config.yaml
n_layer: 8
vocab_size: 16384
init_std_o: 0.00782
optimizer: "muon_variant"
schedule: "wsd"
train_tokens: 187400000
MLP neurons of a small language model. Each row is named by its layer, matrix (up: input weights) and neuron, and shows model dimensions 0-127. Each number is 128 + 24 x the weight over its row's rms, rounded and kept within 0 to 255. Numbers have three digits each.
After each neuron's rows is what it responds to, as a language model described it from the Wikipedia text at the highest values.

L4.up523:188129129150124166133113131102089144120152119154127129190162133137155125096135134149165072119143138105125103171153135124137073140139116121134148129156145157094187103130140109105124127132092120133123115093134148077133131121115116126202143139150135124112115114177175147110092104118150153166082140112113136120127144143117148126104148099145137086111132131106119102110107152148166145120149
Description: Score and range dashes

L4.up274:149117178148157143137156132134096076130102131146088150112180124126146111100093148101109134122106159121166126134116127155111100104097136150115172153122109135116140111128096159144139127165098132117115144106138142149117101086135142102122110129151121129102127160166081124139124128131131132128133125130080152156132137129178143118098109063117110152118105145102113093120088085166077148127111
Description: Early word-piece fragments

L5.up307:148109112138124149139153102173101121110130128187136108175038092095130108125149114115141092114151092113173110136163157161144180121142148120137110136142119095174145132163182124099107130133112084134152145134150077118133129131134122151110152136092116137110096110127118106146104132123140122117112162112116135127115119126115101146168127116134117166107112174157140098112134171129101120116122
Description: Word-internal pieces, table separators

L5.up237:149140131116122137182134073127152090140089122127165115118149119110099144108120145094095133124136186124121119139144110129126130140145100145121096138141101153111146139109147186147127116120122132115161130184143134131158149126126111149137141115153089112151105128131126098125141130159118116116120123155118145158141127086108127124130181119155083122174168122124187117091122122175105140105115
Description: Word piece after g/sh

L2.up727:166104142137145159129139111174104169152124094157099149155170148158153125115138146117131118117140129129111112105115140133160134174092110117139118133166095147122118121154101099170134144073121166127131122129097090185120130148089100174122115095147148138180100129116142093145156111138129101165164136141142114124117134114129127155081105098142127141106129125150133124109083082190131106124129
Description: Mid-word and mid-compound joiners

L2.up190:131145172152141111095111099151149112107134132094175115112162162125153145115088152161136111123117143107111122154147121141167127108117189134130156084165118123085157107091126107139117139117113135099113142159146116148177106174092160126163155126091062127144109134136116117154125104149146118101119125102143112124150110126125165124159195157100113123134135116145116143131117104166139173093120
Description: Article topic nouns

L4.up164:131128162104130145131151136147130141166123132086132165147120100154163094081102084119127143141126098110137100150142112130112191118111113162181112130159140165156109130141133122157137102187109107122161135140088151120138122147107133098119135163095136161133119099114113115098121131131154171065107149138071132143134134113115134111105148086112146168150126120149098127132129132155158143140079
Description: Mid-word pieces and label punctuation

L5.up997:129172188145099117128141143164109127141126147153122135130141107101173129149129109141171101113105109123104135112151116172130137105136154189130129118097105118082119133168104126148119134134112127152112137106115127154111066122105193127153120153120140140130076111066121148115102105075141126105121192105161121133152117109155167089145095125098170132112126139098076114134132122129137127142110
Description: Word pieces after m-fragments

L2.up931:116097118113136126140134114154121112128088071158151095094121157168142129138116150099100129111202091081134086094104103138179074140121129159149132169126068112153144142150073138115129115124131132159132112164127137128117110099099102172154112129131087130133115086124179131152124115121173152092118130123128156131137098123123096138104083141138141141140145132152104150101153132116134067111120
Description: Periods and sentence ends

L4.up346:120140110118148128144150095152106144132120111146136131130133159140119152137126108152146155132136127117125146096100132150147145097123132093165135126110108111148124104143107139144110131106147147077147129134094144110105110132135139091140153107101140149141112169170135164089116084101081150156119175120148142108173097067096109105130123111130129105089163124141117124136123126137149153117107
Description: Wiki table cell separators

L2.up765:154127137175133127131091107099124133088129142108124131112106121103098100124114126142138114122177146119156144129140152134119138124133136119133120090123132124112094120132144144139135103135124145136186155156102142173078160092101122115171094162125105117133134115134116110154113140083125157150112110164116142145107129111128163152154122120143126110098142111145170130165171090144126177147143
Description: Mid-word subword fragments

L4.up647:084124130124108104118152134129073111128061144084115173148148104119117093180108147106132099146156098106108170140134142209110140125142147091142092139134105078160147169116156155107112088141151168145142147160136159183134144158162149171130122128118129088130124141141134143126088128124145138117144174142119123150113178146128177107123138141126138134139159065107136138170106143122105152137126
Description: Main verbs after "to"

L4.up197:078127116145107135113135115116119130133124112122106148138107118127142124154123137149114174137162101175168142123136106142114122114098139134089135112156102151101123090118163135119124116137100125182115119132135086168132140139140127131139082157140108118126131139097136134083145127138125135140177136139104100110156124125132117167134193146095066174143137114113157138116113149095164107152135
Description: Partitive "of"; number digits

L5.up119:090139135152137103134103134085125133134135118104052117113100184134115155098111142125137088139168080173138105101123140127110126125125119097149136142136124121112105128144122130164128169101119157091144144115143136151159109107107133143083132112129132134137111152140158166146114099140117116128136111125101081128140121182145137119147166113128124115147101150138128130130103118128115111115126
Description: Before a person's name

L4.up129:173152094131153133156110172151129173106129151116131116154076076132166178119129122137115089131120101103143102156142171173113130133118121067138093083135092126144105120189114126118137125124075084125093176122094119101129140135134138114135152118158132133129131141123130146124117122106127114149127115121109120160116139112122153127133149148134150135158139158101138120113153142110160122127109
Description: Predictable term completions

L2.up419:121110100139147108116139092125123137120135130128110128128144103143133171113127121144146159113115138128069128106140137147115132180132170149106109103096113153131175118106118133174131098110099182189189111108120116125085103134092122160237163116124126128178139117142184154108114123187123137143149145136131122144108111122137156139090139103110140127129115130168113090127120168136113130114170
Description: "as" word and subword

L5.up40:140127109161110176130097101135103133107117099089124177149103124129185111078135132134119120136173143151133116111208091112141108127133145133133094098125083115151132155153147159154132151114070121112124118121117140095162114128144141161130132173127135157160107122123120141124095158143147113164117146086121093119147099116124130119153152124132190097088128116175133130118072125110090138118153
Description: Mid-word and mid-compound joints

L5.up250:139150133146121135086163137110143123140146159119077134172138119123142125124139181070163115128121148094108092151150178147144133116105135149151091127132117150068088143100098145147115128118151144116127113128126134117118133113140171139135117137134092168149114142160143093143105129136173118132115130109110154139089102127107134106170080097073096134104092145172107113129101117111116137105120
Description: Joiners inside names

L4.up430:083156121161149120131098142120125131168116092123067151115101120134138119123126129137141150126112138126114102125085129120090093150138148102137116122111079130077108153127105121136158141158115107154162169165119104126135125156121134122142113154142132120147089119170105148120153123138162141095074182136074176105127128090142123136182128081128119165100091144145129144145128141123132129152141
Description: Leading digit of numbers

L5.up778:136080141124155125102094137111131145133134131192159161123107121148123135104151174143123120121124155121084100137126103117117146118135108126107132113126101127174097144157121121151125166131120159152153129147120082114153131126098121133152163140109121123127120129127149123138129160149127164152108109118101133111149174142110097131124146133149150166081116092139153101141111068151104097105157
Description: Structured-data filler tokens

L5.up323:114122150134156115151119137124168114128124133125140116171157135117115100126140125158142083143100128138146159122124105102160109136111186155134153159116103122117118159106112171098155164089057153124156148093136112127138112136161106104108156118120130120100152145143104116123097127151139154113123142109176144167115072153146140075094070137107156117155159132129097140127116116168124105138122
Description: Table cell endings

L5.up46:142175135105142146162111121111138126111121146124147115106165089143118140102135169145117155139119102098081117150128136122162099149104097103143118128095096119132128122103163080108118146138085114162137119168098161131111172142152098126169125108130115128143151121104118168132162110122139155115130113133126149124138109152159105142122170081088108166116101132150140130103146136111097079162134
Description: Inner digits of numbers

L5.up73:128118085129114137104150113111203116072134122116109120127136148065147125110118148108113110120160115114119119131132130131082148144165162117142138142136120133103125113134123100177143086229102122135141158146090123102091146132150138152160142144129134134176114130159159105136122123111163158171142165095120134138110124133138105177126132108136171188138145121155121120096116106096096122147172
Description: Predictable continuation tokens

L2.up52:119116132115146128137164160111100147150091135081107152126111111119133111132146090141109143111142105099089139115130152150163174153115154084133129146165168122126134158124148113109149125131112152140118138114108139129136166095175189141145108110112151118065128107133202123143099147157158126081180146120088138155110137120140132140139121129149153091151118084115104116157095190127094144101149
Description: Present-tense verb endings

L2.up600:133080133159160156084153136147109120146123129084135093156111135124132152115135118138084146129134154151144110093149120080120141058071199147147088092101115098081111139140114090111119140128126172127161128110132129105125126140134162119100100124204082130147114093128148144100131097164093128149135094079120133138114183143154141126142099108168122091115148142130139126119115122108152163107123
Description: Abbreviation periods in tables

L2.up269:114143165142116150093162163115126123140108103100136105105089115085150127128093145141104109165107115137155146093145132100084135131101114142128111106122147162131149115134102129128157152105120168143160131185156152135170101168100111122147073141158095121134107090149129144111160107152122124120174087148101162144135129114092127109097118093137137117137145135111171131155144128132138131115130
Description: Start of number tokens

L2.up808:103116130126108153099092161109129144138133156152129122170119088116127136140168129086118145124102144145098114149147117132109118149086118145138110159113072103142133156106140125107127113082176121155161136132112156146141113083113136112112142157151160116078119105162096197103134140095148156152078115172153148137116117121097136134146143117112147116101117147138152149107138107128134111133160
Description: First digit of numbers

L2.up560:118126157108135140105099106155109112147148084112107136130101065120132179156132118097123090134135155117155090131162130141157125128121077133111116068136119120124127141166124118123111106123106078155157167089184169146105160123141083121101128112155134140105124133125096100136106102127096114106126125109119163122169184084080162116129130111142146123153165118107104106140109122136143161169125
Description: Field-label separators

L4.up46:129139134117121113130074149104101130138138148130109131129091133125104080129120124109142142126123135134159113120139101142125122124150126144149131186120152098156118136159144143118157105114121128074118160164121161137155144109130118138120124105138122135117121131148139120093158151171177117133091132137122130101106181159119134125116136109072135101139123117115114188119102139129142103102140
Description: Lead-sentence continuation points

L2.up356:095154109136143103129105088185141126188117120106134145143151144124173116102146118117126119114137125106137148057132130165102160120134113186093161105135105166172154136082168151141088107149139149157128116114112099137127100126121108147160101100121184124123134172134113132143100118109126140107058132134104116139169150137143142185155151095091137125146143077137108109109105186114155104169120
Description: Word-initial fragment pieces

L2.up651:128073130110200138129136111147132098130134169126164142128152123090148097112120125146114157124135172111163138105136127146150131102121142162153109139160126175092098133097121183133135111134142132127104154142126112142113115173158166103137092111140108128124121162097093134128089145155157128139130148111143109094106086117137106136114129159139127109116128162143121109167081113132160063114089
Description: Closing quotes and apostrophes

L2.up688:097129116137091120146161100125139133119102102169128109119104137131139157155123140128111132151194123137159136127159116114130127115133123120167110157166088136161138128118126113129103123174108161153120113154123099104162155140118147167107144119130130141149082110169160132128115142146112111165138111137155110162117142087103096130065099125124148116116092140168165108151183117154118086101119
Description: Intra-word hyphens and dashes

L5.up751:140144166118159146103092085083130095113125143092121107145102120104134134126102132129115136078069103104088112113119110091151135106147139133149124120153142119118166136115188151175125145126111100158128112124141145093121144108088188122118086110099166084073143123122105122119158096108141180110088126102101124140123140125108125161119141143112117128100163145131147138147107124112173099150118
Description: Word-initial fragments

L4.up185:105104148118196134121140126148109101165149093138130150130100123157129112124107126135135133122102151119092154113115101160095138122141106166130107145135114165117128135150120149164109105144107101125160122159155101150153145085125100147163079134132093111137110114133146091160088111148135168152123124121093151124148079078136146133097134144145136151148155148139110113077124127133116158109152
Description: Totals and quantity figures

L4.up217:127158159167151166119130108124104161144093110181143099112123116195123164159123096076102129130152126148139116153130163140112125148140104143131164133108158144106152143081117104121122113128114124153147169119038071127143131102120157137182153128109130134163099147160103144135120142105129099104111126130125134153096175111115123126142144112155126151101104153124098137131177147130128089113139
Description: Inside-compound connectors

L5.up344:105134159174144138148132125085120140125100137136096172161153160115121085165134133088146131122136117137126170116160120129096114151150113102105156130114071098140090145119137120121143091123122163154121109161140145115152123098121119167139157139167113118156142116124108159146085125149121122150152107118132124127178150146090141106142136144118177136119092127110097126116106170116097187108105
Description: Verb start after subject

L5.up1015:099134144131118124149155166124101102180107124103112123086115127109159102136112152145130150122157123130131138137141127135135113148126144139107144121104132132120141151159146142122081113107134140106171095151145144146122140128114108130189048133120141164128161098135157164103135072138148118120168142134086167133107140111111131162121160165110109118122115156124128112152097077141106121131132
Description: Leading digit of numbers

L4.up388:127119123160150130095157130146103110137108173145114125115146099123143111151114093109164136116115129139082107115150088119148144130127131156119134152143138122136123170151110072140126088102108115125169166105161162136106141136128159112105133149138103131163098119128115101104095114135127086129157163120128096106144151064159153151127163148145091084131150138129070138167096120067143129120131
Description: Closing punctuation after names